Weights of a small GPT-style language model, trained from scratch on English Wikipedia: vocabulary 11661.
MLP neurons of a small language model. Each row is named by its layer, matrix (gate and up: input weights) and neuron, and shows model dimensions 16-271. Each number is 500 + 25 x the weight over its row's rms, rounded and kept within 0 to 999. Numbers have three digits each. A neuron's up and down rows have the sign that makes its largest values positive.
After each neuron's rows, "fires on" lists the tokens most often at its 100 highest values on Wikipedia text that the model never trained on.

L4.gate719:482506483460545547522506530534493524490481485510459533524523479469514493501447466453512500466524514525495514467461463529450458477490484468524521504503493499513455540472445524500503514476519492501492514537526455533480505511531485483500495488527513581525485472502504502495451479546511459506501499521512493536507510506475448457482515479559510525488453565489486447463493502513498462503533481500515487516481471485512470501500494547517518494485497515512498531491528498457491477517494514491433482515516484481516509532523520486511506509482514503530499493491468462484501486548529504476497483488492467510491485514494534468495498480517532499528487508495529494438542498491468452520525525498510492505463489484437520483511524503500510524512457519528479535512528487423500483513547527
L4.up719:512447470501488499556478514565519484518512460480495504492462509477529494503513499472478520499501500539463488490499513448476511491523535511478509521472515547478516485524528514470517505479502521495490507515528524512510496480500506500509487440557498494511538477503496491511529528504473504455511498490482493548503504499502486517480508451518502482450484512514533502501527556491498503462512479501498468497504540503483475464479496564498425485514501473459484526485527513484470506559533525536511505511511520476529494512492498486494533476536504432523512514518451508471473507524530521500451527513522472516505518554478517485503490471524519546488522504511538501541502510453450486496515478494482528498522504517519450491499519480492515495461514491494468515504501526457511491464479506
fires on: "2", "1", "0", "3", "8", "9"

L4.gate1099:484476499486531511520481504489535520492469448544517522453517554513504482507487550490519514545510507504495547511454494559475535500538530513536481467484480517440479491503458511480521450459490504517510515536500512546490510449527503522469440455515507490483470496513474466477538477529513525513473544509501537509478483476513520520546491558515522542479481503523489513512499510552510494489506514473480466513530501460499510452531549497457520516494487496498526501480477487490470480519490518516473500502516507525551507465465499517460534514467509503518491485533516489497508532560510532523504506491506508488529507513457516553471505536545497459490515469542472517493512513519460509497502500524533488498496495494480513516462499505532536510466473450485480468482548523481511547445514493
L4.up1099:505525533505532469533506559524520523476513507487520505475501489483507477526489498497528504460497479566512512454510539481507480495512545503504496486517474455471487535502535527521545506481476428521472492545472497482488497509530499479497497478484539499494503519502504447445500489471483454523520516532506462500529480525509472493478478490510526497484500467533560547504478537511472497519481521486476460497505515548548507513508525483502481530484484511462558492482452484496478523521478505518468489518513543522487457546522554528494480522543500483448495503459523482519481488485542516509463510504451488526541467507486556484488499486505498525477469446468479516481488507530478487497486470474529474477515513515507455554488524521508508506523477488509488492514501478462478452474539491
fires on: "0", " ad", " States", " Imp"

L4.gate1094:541511482479499493480481463545502459492480490541516516449495536473517511526480537488495492494485493488508490512462471471494450527498540537495496478488481558499529473526514518525530486471482499489476508487506520519447511507521479472458444532505505447537497504498490529500497481516514535478543532478499495458513486483494509496530491489489451456468518472475467528462479463545533473490482489522471498522523508479499482501531483529540497507504515500493535467592474485511511536524509509491516516466489510540482508481475496525477464458484485515522529523505510512496471463527501446515466500506519512530456487475550506534503491522483537521513503491499539457500520493511447512444517512507500475481537510453488508522494490493510484458470541504534461477528500545505510524527534498
L4.up1094:556473495508464468534512494508511488535516490533561512447507518489532501502548522508476463474513485524476465509523435459528493467481498498502485480521511503537483508505525456475533516473503503558487493469520492504494469519468526476488533526500487465531517477467498556494512525498513487517532509483482501482505495481523493479504523516528481460502511470464504444520485509522423517511476502492488465553558500457445497525492455488500509504522525451499518480554449514546544535531497484502539482540525500482456458542511517512477478512460528472494525493465515519490509549481482457528513482541512503538434495480492479520475490528485511495493476491476483466495512529537490568488482485486527520462541505487524507498499454508494443499541564527509447519502474523583477513513477507
fires on: " (", "″", " \"", "(", ")", "2"

L4.gate1511:449508496509538508499471510480547481502458509519527486470484540475510482537503486498492579467498472500516510472484538484520461514460505501489474564509501498485539492527493522438536481520517464493519505507505488505487495488514546524534506492517533494522518544523500507492496486507492451496508534489528514525522480500508490520540498505452481472470490472518512499533542455508483532517469500513553479487503529508531482512502492492473507488464553509509537525537493492469523481529497498498485482488515495510479533473478510495540466539473524513506480516493540462483469510494526534526468498531487567503488476465516531492448516528537481516502514511513489487533536527495518525518503489500483527462523471497496498469511506550525488505478495537536517496477501485510490515478487514
L4.up1511:513534492477553510498503498485538509500501520518473530469484519491507497503534477460445470536506523484496478522481500491529465478460491485472513485522505557481518484478537537520441510498518473488482487481500500509477530490499495497517503488477474490510522493458508469508479515525478507503528504466493509481473495477556520501517539509477527514505477556511536499494501483486512498479497500519483459525493501537505499539512432498495492501514537470501493523467489512476535492496470445486516516512474470484482532465487533505474490488487488504538474492493497524437500503502528478491492528529518521539509476500485516499484496500487461507559513490538481498520526503518508519515478562478502534509494495540469516450527478503480490535520527467451495463483508490523503523486478513
fires on: "-", "us", "ina", "ella", "c", "cc"

L4.gate682:509476463487515512472522509482459525468525526509480529500472563473491529509549485526521468542496500515517532504494554474489483494516500494514512518528501522466496520581494459463500512473507526457493472534504499484471530524487441497516482484468493467531499465496488504526517496496520479481514474490498496510528465515488523503480490479478528513487568500534486477552488486526505516484512519510495478463496471493560520522541510487457501510488501538496518534466465472491509493516490529507481502462497515483481503461496475524477476479449499484502520508459515515508506505488484457500512560539509525539534530514562534499493484508514499511533542486477538529488522487506480504546477554496493528484470501538492480502519513478490513529482461455503476451491468507498458499512520512
L4.up682:503502485500479533488546535499459498459500496437473452449489488515496487480466486478526504511486501535511513486517490458521460501518502475505488477492507507540501513506473499451462521466535542496512534517531465477504524501480490502494524514478513502480535501538503498521453519466487476511510508519536496486436542492468537476477507517529522541480460533469505513518544481455471511512529501496528530499468506436505486515537470523497505501477477476497491488481526508512535521477442516483517457497466490498506504524496496498489497490530554497541496466507452507506535541499497450496495487530538475510533462494520473507515511511505529458525511507501501488509471489501540505558506479522491490445488485481494506480448489535480454523489530488473476491507518449508473501512487505
fires on: ","

L4.gate1030:506485486522478498490477535509501512471491504487517524507451516485476460474508443504508517458501510513487508461499570509480470538476515454485507508474452506514531509507505530499506518472529523484495513514504496528443462543502488501531462505515557503525523510508493508496528472509468507519506520474507431522494519500497525453493501523545535497524493485467472497506482477511553493447487520479535524525501446503520564477482472486482555510495492464488530530499452530443554502508486523474500483489500510537512530487504478491490509495479465528521551531498534479476512504488489487516490541547542484540486474520501527495467473457534515503515528475490501496509521484487493486496556477519478532472510485491472480506531485452441475476443483494515509452475495543506517526489485505
L4.up1030:506485488531477498481491477544490492454461481448484482492516548533520472497528505523520535508514533514514506510519497496462475474516505485473469488481514511538517532513491496544495482512520517485475523460474514547499514472496515519511494474508485515505513510530487516519504487489507519500522499478517509513486505494501526525544506481488457468523486484495506482521476487482517502474506492493519503486482523475514555505512506508466491531493483536489482517455524532550503475511504514526492531539501507521513503473490502486470462514468513457537495501501507515512502490561547468484444509491515538519486486504509518496475524468477465488497537492517481560484518514517505483508505546520542512483526524503517472493498488484513478523482495487504507494487521505539460451517464489
fires on: ",", " are", " as", " became", " was"

L4.gate1432:467470509532455520479534509488519456519473490461453481520476528508453505522508485488481485513551482486440460494516506515523537505520512499458462486480513520505468496517471507466463502516514496468498466455496495525537474472496491495539463510483511468571484518523473527485468495520515516484511455469501477523513480517522513487427465523501490493501457567508503503470472477467477515504494482503497515490474460509519487493515501454475506474481419504521518544496509505473466488494508548502507528472491515537485515499499513531529473513505493543524510513511451541435529468498484523501487485464548516538486495484543490480500456498477479482510503536467481485448500492498502495517491514484464549435466493493485475471486456511508473497487525481485492499535468515488539486508542548
L4.up1432:465488500523447529498522516474494472501481488451540488463497518482464488535516503507472492492504502502515477491523537491509518521516496543479477491513517490504481479497516495503525519516507496519522478497490505535519505485525468529490469491512477507568505530552496510439486530498491499482476464459502494523506481521502494478478480499529494480483482523492529490429470512491465524528540475487502488481477498487540508487479520496491507499494477556487492498511506568474477494503490525501543503458480500485536487485526482562508504536524478488485536504504490481461523488481481518521512490505522498463475488471502440544515485466536496492501476516505545489499532440510507499507491513497506573488542486571520523454496506512503438497506460487508545471478461483512520479489498516
fires on: " ", "2", "9", "1", "4", "8"

L4.gate308:469537491469537484501521499491487490516514513510459462524500511469528521504507539486482460511483516462510533505493457468500460522521504521456452484485516505480551480498500532525486494557478470484557492489538554530508523493500501513506493523489483484531472510504411489534474450478511543532520522524517514483548509514516509477586473497508534513535522492471522479526528512520503512482520519503497502463485488521467498470500514463449505527495525516470525487477474479462490500505463501540484458534473488554507515503479467501473499496442475508469522505498505526496497513515508500501511491510492496535518484515472493476513539500500471508481489507454491485483509517486485490490508435485529523508534481509495505478529506458487463498484486521494476498518475504503482505514428572
L4.up308:496489510492497483511476485485479502466460477514499487525487498483504552488540508478553513469542522499480488491506516456473471458502527469536522492471474449487508504527488441458455514483473507503502505475550513521494495493532515519496489522471492485494496515484512506515496514450530507551519473532519496505502475548513476549500499503509477502465475518462502472562502473471533509477525504492469468522481450456507508485525471528513498483475449486507498460489501526484505506516533525547521492478496458495464520537525513482459540489528498544481488506518488511510531503507519471557487469470539498519506491512522452498481493525498510471531483501499501507508508451485509522553461495495483492487492477506508476536507519514478535490479515504471488539509509465481479454493501504
fires on: ",", ")", "\",", "}"

L4.gate686:516486449478499542495510505452470511480494468476512455498492531530518560478511456438492553515505504480497520492520544503516505497486507478514525520481451528497542486492518484501500562520533468479508454517507506477538503506490498451481520512469506496527511485507492532501487488533519516479541491480529488472488522491481520492451492511479498491483486491487432491485474458493473528491487543516461499532498463478470529451531505478472528469487410506519541528495530535496529496502497475539494487495500503490474519488493471573504525521487550520518519488479470540513486474536516493520484493470509524524482525501540494530458469486516510492493533528413505471486497491481530488515548517489447523456473492536468525480501537489509527489480473508569495517486507483452500525495527493
L4.up686:527494503499507519505517489502503527524517454510528507478510470519517535521504502491525501491541500535459496496470463452481474501501490510536517474524461590483511457476483551538462511520491506490448508545546492524474508500517535498558524503488489508530510495518528478505496456502557535547519502504510471527498487505484481544491455505523507514474500507473518477466478482474499539439502530475435481466512495494512513502559482491494478490503476503489527496511491513502505525509475534522500510496486474542489493458472481512467539513491505522489484499533455492461478485496474479467466494519500523504516518484550525543514527512477471502465526475498489489521505451472503478500515487468481516463442476553492513454487493480517500485498479490541521452485520459474517522471470501
fires on: "0", "9", " ", "2", "1", "3"

L4.gate282:484482507480515489483488506462510500487487500508538481516480468452503484507497486472467468503488459463461471493479491494511507476500483506480476498497510499499496493492520471527518494490556491473504517514490502476503489467491479515491491539507469493487489503494474568466484478492507529460498528516519474485494506437479548496478563467501498540480501488471442485480528519515482520462486508490565499474517525480518517506500540517501470485521455444470500542555483540502535464468497501499509499473477525489527499499509542512495534512464525497477512516523458483480481477508502490522515462513506555510468518459477540467534478469459539496458520535505545516436487528498482521520524475531542516483489487528477538498496506493466513515464540492527528525488534505496481512482514535
L4.up282:493455507522513507506515519473528528508472488495495453521469503508535460474506456529510476475485502479454511489483491493524521462455556500509467462519526512483487473454509471565476533453507497495513522510491448494562488510497513502512511551494520510510542456480505494488514491487479510500433483511492472481464498501496530509460476444479492490503512517494438510529498507509499526480480513509536495476490496533505514468490467490518489493504494463503495519528503461527487520533491524510528488502484529517547483527489525455483527507506539535507539490518505466506472493500466461491492492493489494512535505504501478484498501466512520481479499514505469474486453494499497572495502523537463531456511537516524478487491497495444532544507499529505518523477479483514478519496491522
fires on: "\n", " to", "2", "9", " out", " from"

L4.gate39:517469504516482507523504464469512483504509501479478498508477526484479496462486498475530516507539481462475464491497524553455480520530540458511554549489481511499469529514504497483492513518483519491515512493495476506517482502532456483460512492507486495566491515505451481539494473504494515523533531470484497458486533538497534495467510497512527538492471493475517527466500500501478500469510506485493484532543493568487535485530515498474554535512517545496516488511550541428513451477438505492507526504506533501503527540453464505507510531464477494487515494518489483462549498549527524535489506517519480508512502510496488524535481517557500472515544499486525558458479506508489472553479516512449497510511532539476490481533449540532528477505465501538476495494552520527516508483494532
L4.up39:518514528509520461477517530504486554470478502488499503503484510446482474537489512471532491516497497509505502515443526485498488550470519516473492505502513470508518510582547466518489508496489500548544520536492511518487475483493484495492500512463501534513527511511454464546493523565470489504515471506498551538449513470490495522480466475470474476504506498468488522506482489535523491529497488514496494484494461548523473518512502489576498490549520490526498469492471497517498449513475493494474481484502473482527474528494547489507446510485495496468469525517484484520479530490540506486479455536496535521471466504490529488541488543494518532521497501447521501466478490510521505519497530470501427543496501493494484483486493451490487508484498512512510501498482515481484505481499559
fires on: " of", "s", "0"

L4.gate670:503492464514486461468509468451490453506466499486499517483523496532494526468500479502554522531460508517520468487483542527519466495511458490469495458507523468481507496511474447493529511508522470492542502428522502477485537509484468510490461537485529521482507486486480530471530461485530480489485528484484512512525472529496537519533471528464464534528513480515469501491542483545509560476506524496541517460525539522482499489470495502478456501485513476503474477533493503512504520483503483494461492472493498518537522507505508517486540476481485493516464539492522515483469514508506535520521545516508499439517526493493491517477516575497518500508502508507478512491515491532499462535468540508515484519463508522495500548519512488482508502503501519513496496488459513492522484480479499
L4.up670:489483501540525510508494492464520454472465514534540485496521496499454482519519496477484493482475523487508517523482513481510482523521498494493501476505482479548471501506468458510511500513498462458501486536508501500472500491485462446502521471513499532495506485508509523479517473479548495486558501497537508501496467532487528427526534556506501539533538533534495492438505440507497506499480478489532465466508461513502547514515496509490514453530508488504420491500511491496523518551509564480475489496437444519478510517497502544503530453473472517568504446470506484493450465454499455511545491505531539481491468511443523456512492515479524482476478513482525472500525526509537514500495504508514500473483543537473560477538490484480461494530532487509503440457518503498553475452525545
fires on: ".", "ina", "us", "por", "ulus", "he"

L4.gate654:476495502493546511523517502485457503494499489495487517515532534488485488550525531483467497521495523482512529509504521500507467470492508487518505520517485511468552510530508519460495506492472476457564506513496532565477536540496462504498473526476453466515549498508491494559491510496506493497508493483576487469520488486481492508575462521475498507516513482489491494550530492528501509492487522508532471515484532547483508491485497488516548534459493510485525476452496468467517527530507531510504496500448505530479536523525470471457509492475557502455500509518462506532515518476526496495459476517524531490493485533481487491514517484492537483482511506460556511496526520520525528520463490528481482505495544500517503531527494463515485496493465490494480481517481512525476494503491505
L4.up654:528486501493473525489493539526505505478498526505481500461519504526475489537539511522461541534505491497497488475535525490462489480474529488510511535554512543488495556509526518495506503463502502502527468484497468487472467515501515482487496460496440460532524504562531515553511524505483508508517530451487524522439529524457503521509476528484511523506474509513516473483520484557468505518497496468463488514530522500509474527471489539544491545500477487528517532519482531505508478514454543466540492520437482483463465460480476510487476482507506510519500487466499484517511515448461472540479511512535504496483520499512537474506465495511519468500489476475522507537507545500470492477499502499496463504507512441526489476500498462492491508509516501538480472448475451469531492520540502
fires on: ",", " (", " and", "\","

L4.gate873:512533506512490465463501503520511505464457511486514505489495455561520480497515470518503503458468484438499469493538487555527504472521468491468488543514522494491505521515518505489486488495458518511490459520519539523500453490509518520486487452519492477480555517501515485472531493536496549467549505556508550524521482508558518481538488474483484529527463489467471500519498502519516492504504512502466478514491519503550476483512524473490474519547514491540501541504452536543505537472505513481477496458510485471489531489519490531544529472522511473494477529550486489500481507517523543496502517472514487458488485486479521490527489471511528535501540536484549505517512496484489505523489482502538486504506518504507464504494472524514511494534489511459499487477541484482484526540528515
L4.up873:511527485495514526490541476507479520497436473483495521453542498510538501474490473516508522511477495468488523478514554471429543474507518449516502500508513489483532469499524455512494481525526483463522488515500519522519531498512507522519467502477513506483530472530496508508503512468481541477470496453454477451501526465480477429525500500501510481526497503461521506476533520509506501551531484510470527491538472467509465507457571504489467516500440495492476524492462520518457499530499511499538512517487498492482491560501522496544520473527470487470451478493496505482507452493516546532508455502488500513455476532499503467488539561463487501466502539500525482531548518476501491528475527510472484490470478509495498484462509501492487477489495482463475493495511465478512537534525516
fires on: "0", "2", "1", "7", "a"

L4.gate875:510512511493493508498457468488487532471474508484532501529534457523512509545496507485516472511489532469452518495513544533514517500475494517467491485526512512474528520502477487507496476495444502479484503501515497518473541509532529494497494487525541502506501468488473489508516414494517499499525485521497525475531494493466541481523488548511508509510535534465480473495519485518512471467484513473485495484537475561453505488493470503518539469511524489506511499526465520493495482465500466511539500501533500535519529486473489492509473513474518536518482561519541439427467495481498526463506516527524513535495445540476476480515523578470541504487502483492515555417505461507520513506492494509505504429470511475456494524508443467537504488503514536446510520494520526538513474493535530
L4.up875:529547499520484501526507508520511480529529538520539484484485533450523522505492515503493529520503484494461495524502519513479510485455520452480528479531507512475455475443502500462483493469494509454490513471458501467496520534519472496465502514513476476545486494502500481536514444489462538484524542520493483495515501482552486486502465488502504529475519487494494450516519552497476483464525486484548507477472521524482459466493495485501477519473544540470523525527534493493524503539517482515531512514511496547505543484503504502496518483505511491549501502540487495503515481494479502466503498498479502497496490509510536467489489469523517474462463462498480545492523470540434470499505496522490546496508488510518507504492503489478449481542523517491477532494566500496471541544494496
fires on: "\n", "m"

L4.gate1404:502547492499493482474484512487529535502504484497564482570480503456519549519510481474496478541499529521488527538533495454474475509502525471542497438533513532516494504531438452511522486511506525477520514525534467473492496464470465488534521487463495508543464535500491490484538492510489480521484520486464474493514520459533519508527486510472488538480539486507522524514474493501540489513531501496558541517516516479508466525538542503510466488503512487557519456495505504476525506521522479500513500505464519500513524455473490514550504480524479475497509512510464451479498518548496434506460515502539477461507508481535520522480502494450507484510476522472510473501536519488490479536483454482492500507443522518507521497516493475541484569491452505511513477485491479537513512475518537
L4.up1404:488523492502505504478484474510517531495473529538512516556480483540467510492510454516481460506505511537524498521504523480505519499492542536509527518487501549495463474550512479529494514552497498518501469523545450447478502474516483479501494473500537527504476502475508492508501471490532541518516509518521510490473461493501504505523495508469489494533497507513531528468518512483510504479481462469490472467493496525499454450473484549540509466493500485469492526474478481513513519531539530503470443503519445496537505503490553487566473425497524494456472548517458443487509498484519527514539487494520502532484546512519507508500504511433555511465471488496507543482463497516446484525488510517519507481513501510502500507444498493505524532543470502477531496510512523510498475512502539
fires on: ",", ";", "|", " |", "),", "ina"

L4.gate678:508482511469516494490461490475501486541504517503519480553445481464518517533506489534492519467493490496493462490486524467514519488494546518492518511474480529492454478501462522484522536515489513502493509520491469492468534528503463481487467531547481494458506511509459483474494506529513475523536526474534524510512516507494527482545482503445480545450518500488514500514493503494488508462504540469507518470514482479494552460514494506468479499517514511490481530482496502545505531486512466499505491526474467464508515481513534496531473453518497529482500492528527488487515521505446498443509556485491512472470500513495531503519492521506545498484447557469483517498508496524521487548510503512506515462505516532505511497491532532502495476532507512513518504528536518517543496494446521
L4.up678:478479494461540481476467513473444467513503536521518501490503505509500520471490452442523469518505507471495459542484499496482531504529502476519480542531488546519467485477505548462517501526500481473516501499482511488504557505467492486546456453527525485521527489494468458520476533496545482474506507500482483563579511483532507461511455521507497476484498517506498513511553489492476456510511524475523463477501514548522511507467444480497505470568499487502490479517485481474531481496519492493456512503532473486517518467514521526504478504488473528484467502489486476487477484479485491443459530491508530509488471492499481533513513517527507501489481502501504500526507520495506466469506489457460499527517540527460495453523511496511529502545524515513520525517503518519497470518514550
fires on: " |", " –", " —", "ulus", " against", "."

L4.gate424:532514533494509513519554493480512520471457491492510508546529461439488522567498482469494496517510500487459512511508538524457494485480505523498499486475496493465494480565511511525549463496474496461517557539508453489504504494546465500497492487490520422496525517542485505483527491491530488493525495469435521471503485490506512509490485534478502503475521501484494486462499468495507460460484487476511526489520504482467524484506496482527552522465490515476539510482476492513472498467463484485496534508478475526471518533499472522467490545504512500490503518531480510504484467488523486491503488507532476474514471525513509496513550501488544470520499526439551524476505479496495522567457498550458491455509521502467506530460505462537538493480495518519497451479530517536488506483467495
L4.up424:512482501503532485489529496516522513491478509483528515511483487534482534485468464520500436488520472492495493523519495538463465462483538491480521537484436470510450493513485523483511515507487489481499532491474499521500461521487484503517517500483516449473491502479517514459487514489508473477504507514508539462512476473472516501447452554496466496475489501486444485514456521465513494514513521515472504498486539474456490557477502488477519487517497525469524533481509556503502543529495514459531478492469494470517501511527479490506539507504537542516525453510496473527501485497545525551504483496522518490479524480507479491496495520457548490473517574483493525486530523505485487536507468522506509526535482478505515508486454471480509509487501522504498502534520478499523494522488440
fires on: "\n", "a", " Ma", " Sa", " Ra"

L4.gate32:517544516504440514508513461479508488507532528483482517492474523470500497494458491517510512468498502537476509534505558450491482509479529477494463520489461546500521499516518497474524494492505442475501499521513507499506491487473490495488517487489490561536490528510502486492478473479487519556516478526544495500528490509499547546500492536468498517517497495503467514495507469569515518478464462524521493521495511478475513466534532477524525511526509507507474514547525528500526445532498511487496469473539533509482516508512482476492499537520527497496474487508475539452540489484432512534482513490501508507501491473514505523447481505513517513499515475456516513494470526512505503520517495552486518542507479490491485505490520486522453522526502488494488452487488498514500547482537533
L4.up32:503550481452484544498480475468524530471541525544490540476508491472503532516498515519496524530519519507477476513450480535550533498509512506486473483497472522512520491446602502584520508502547513500539533561560528476527487497550468545521478496494483545480518474479499496471505474523519530528480475487501539546492468530501553526491504507521483471477465478522490501522526470503560540515492470559501479516482493522545472463537502508557489498509531504498518459503517502472523487508516484485498482549507477552515559498528487536521474492436464464521531473499483507514505495491540536495485507527485532535537496502519499494510503491488500521510501541513527490504523479467511500497469474530543486466448477533476509518475518493484492502518465469479461515480505497547500557524524543
fires on: ".", " de", " of"

L4.gate890:491465493465476516471494490490487536494518486504473465486505458464501474524518514487487532529514513478540495507496502503533526471495476533505509547526523531516512511502453518512475480507518503486497522489501478474442502515526516490490501516520520502459522476501510474486524481501453494458506541527507512491467487516495497530514462517509523522503531497432463528500484505552501494449490500509501530518494471476474528470485493525511442486478563501453487523496509521454497497515459481518479534507528509500505488520514484511479549523506527478516492497474550457497502502471500524534513475532531493537508488469542461542520478526517519511535494525505510530515500501491513503480508538540502463499484531501491502506541477521530478544486541444484500471459532513505501521553492507
L4.up890:513498464512473505492498517516479455488488485508544510479537504488544535507471474500455476464511487448478472495518503477513511507485508477515496518499437551534500513459508474479459530533449493475507469493517453495473496493535519473518447472480522496515505527520473480529500531514453512500470507481542451502523468503512491512516498534533552508473479536489513521477487503547513497507537460499563514540522500493500500513533513493521515485493470521472449475493494487499502493514551490503521506523502506517525507502478511537470511463493541528510454477516499522485480502491490513494529511503532495510509521517492487568535516564546474521563512486495492493510537510470510513522513535473532485521518476536496485497533492494540486508507523503559468490478519472470480489536498497
fires on: " air", " water", " tele", "re", " Air", " radio"

L4.gate1208:493514486494490502496491458501514494513491555537476519486500501523486516495544455506523502518524465452461534546506503505523501493502477490510478491524536498523492513501490439504469482522520518488501506487538521490480536497480522514458508487512483470523458434469460536475528459505529483519528516478503476503478481497548521510542524511496532479518506486516504448487507479466532523481506490503495469480492508515506517503525499527511483481483519488471520513459470469467499478517500482519501480522533451549532530458478513516518487560447470493479401528504526443526478534534505524534480506555561527499503438501506502505507513531503458491516503492518503519497483490522462475511512491522523456521474545544505514490517472532507515498513498470556486516557502488497483514496492556
L4.up1208:474504472457552504498509494479469430484541512487498493503497528527523519517476539479503495511455518484493529505472477499508472570571533478486491490481523511542519473505522544522524495459469490516490478491479506524465504498518529528469475471536530492521454502470460553520517503467457481505522490541533514460523520486462511514484539463503501500541455526495465498530520489522501533502494550493485502491472479492498478499505466466534509472525467507480485502485544514541492535490478502462525482457520506454547487525508489513537477495486507507493532518505504531517503508500479500524460501484490514533500518517505530496481475480543480514493503474475520467532497524472504512552504514520512515472475482513476491488478523545525472494457498540482524489509502512473488471434482492
fires on: ",", "\",", ")"

L4.gate91:482489459550518475516493507494480509480523502518531490496486497491516542511474531479508524491528453489505563495448500520490516517474482471516455504481483523524539509489513486502496503505475505468490501531507495522494503523490474465495525518534514504506529460510499487539468452500537533542517520503494481529490500471484471466479540513487523499497510509452503475534468504543502477486492500503467520519468460493528510512504458451496507472527475498542489517552497468510525493494514541476490507534517516548494491497517544510468511544508484529504520511466494498540522504515527523477509502531520485500490498483522481509483528483452450555520499505515471486532503528556518484489484499528507479516506491499471492501482518534511483494504521520481488464482489513483479500536512534
L4.up91:536521544511531498497496465499548440510504489508485476447493510531519525489516474477467486519513503514525523505499532465506542512481477499528461499467422502544500466477484534531533529467516517499503459515468476480475464521456517507510507491491551492473479492513504541503498526466502524470478478531460478491481535481499546509512458502511549439499488513525496532506442528496531552499508475518528495491471497493522463485510507476517524541480490537503524525508513489507523487481476521505507549525504492495513467492465492515500522548484504528517474474530467512533485467517470479496483508495508467511537503485505501500522500480466533497451539489510454441525468510450519504461489480502487514466542522502543490492514547549519483532507508478451490526534505506541470492497513488
fires on: " on", " On", " s", " |", " his"

L4.gate1300:541512472547512532503447493511477537506513514458452525508518471482499506512533490496489485513498485504511502473466502470503478516525505512529517515486483510475487447501531496520460465479485505473534539506490470463510513497459476533496514523508539495471537486481534491471434489456544456512529523491502500482464519437504534505511539484461523510495531500527526499494474470499482515503503488480468531466532462508495476494539537477550484480492552504498510489505507525553482477455456444496499528487482521488479486523543473478507493505493511522505477551552513484506437507522512549505485502494502486468471490495474490522493509481460475505475497542502468505504520523548504497481507501548484490468496517462480470502505483520488519487493459532512543498446489516495515477487496565
L4.up1300:505478518445491499473509500461522495525429483508469490522503470498449501527485480506483499472510504463495512473485503540505519486483545452491458480475502542533457477456472517534499546546511457462509497512523532517499487454576492473493498510484497498503510484518465500525524488499485526507525502466548483432537494495493527518504495499511456515517497569465484451544561450518500491542516526493501523511507482479515516454504513492478488518509491492499539500488490471516548495507530517492499532505505489523531536521459525506481520527506516507499505486524507514482531546469475479549527456466497509479527481513512537502514497487518530466530481543494480472461415517488490509520508570486508461540510521505507547539470472505513511515523511505470519487495529487507525504494494477
fires on: "\n"

L4.gate1290:470455504512510511464493471515495516499504491511472553483484528509505485532547508438514459479490508471516484507535465544515514536509510521444538503545499548488503555472514456496508487471419490505537507488519500549442477508504497506469487484486498550551495488489520520496557526510500537519526490485492469515470504487510479494534556500483543533501500476512478513485536495507488504542502464507484483495485503507502500490455516493497511506519460516549468543483494489539505505503541497468469509489505495550520509518510505540496501464518532499523468502558524476500522551478460526508525480532510486504514441529467518489554539511496493522489526489469494528510523471463466501459505493521504508521494470508491469472489525489510529502462500531452521547504530531492466503546531495
L4.up1290:496517473518491513513511511522521489506494531488476512444539483529482500506479490545492533467479459523507514471508501504504503487503450484517503502537455476477498496529524483444470497504553492471507575439494451489465493511478499544468479469534501490510468523537476513510522514514471515515510491515484504462491474499520525485506470451513512502508473471490507533524555552484507528486502515480518457497507549471481478460477452522463493504525495478479468529494475485484496440485497445500491497464488473515531519463483512565498492500522481478495466481497506468484487500523535495493499503517527495486459538478507495501530488487565509468519525454497498493549522502493462494476530548473533534543484499523503459508570544476522489481507544469499489517482491537493486512519509514
fires on: "2"

L4.gate714:490511499520525481514491489496511469505497533506469518503481531507525523526443490514428532519469494476490517488496502534482500489517500493513479547496478490456513526463461503538550519459478515465486501496493478543521476479476518466480517524479502467504526498480522502528486489515505500465509520498464515458561521521518508497511578498439528513495491544529519480486523509501466531479485532504469487518478462573488502502530478496494536485505509504547488514493519452521514498490511452509499504485540486525492537512520474495504486471488535503521509466498528506505497480482457473535494453524513520515510556508502564505511524481467486467481556524498489510474501482479515516492488470497503482522470496460473465426467478496532513516492489487485487473465522554456500440463487538
L4.up714:490456476531488511524492492492468473475498546448497486504473466518513502510466464519468503512511495466520482445495521486534472537500501470514521489508488480468499557485511513504497547535490501476469496508506477538484504503471539487474525482505489462491558516503482493500515509500460497465494520479501485471459528493529476483518456476516501502525479509504543518532499540505478499504485507528492503503525488503496533497480543490508483529477457522518481480516519494479500485504505514486534512489495525495528487484477471502458477512479484498474502528466516458547451495513482500551473489516540516503507549472477489521522496514520478473522550479527479490527509470493509503525483483489494549523494482484505507524429508488504469492475501457470484506500482503467477471496489471
fires on: "8", " e", "2", "7", "9", "1"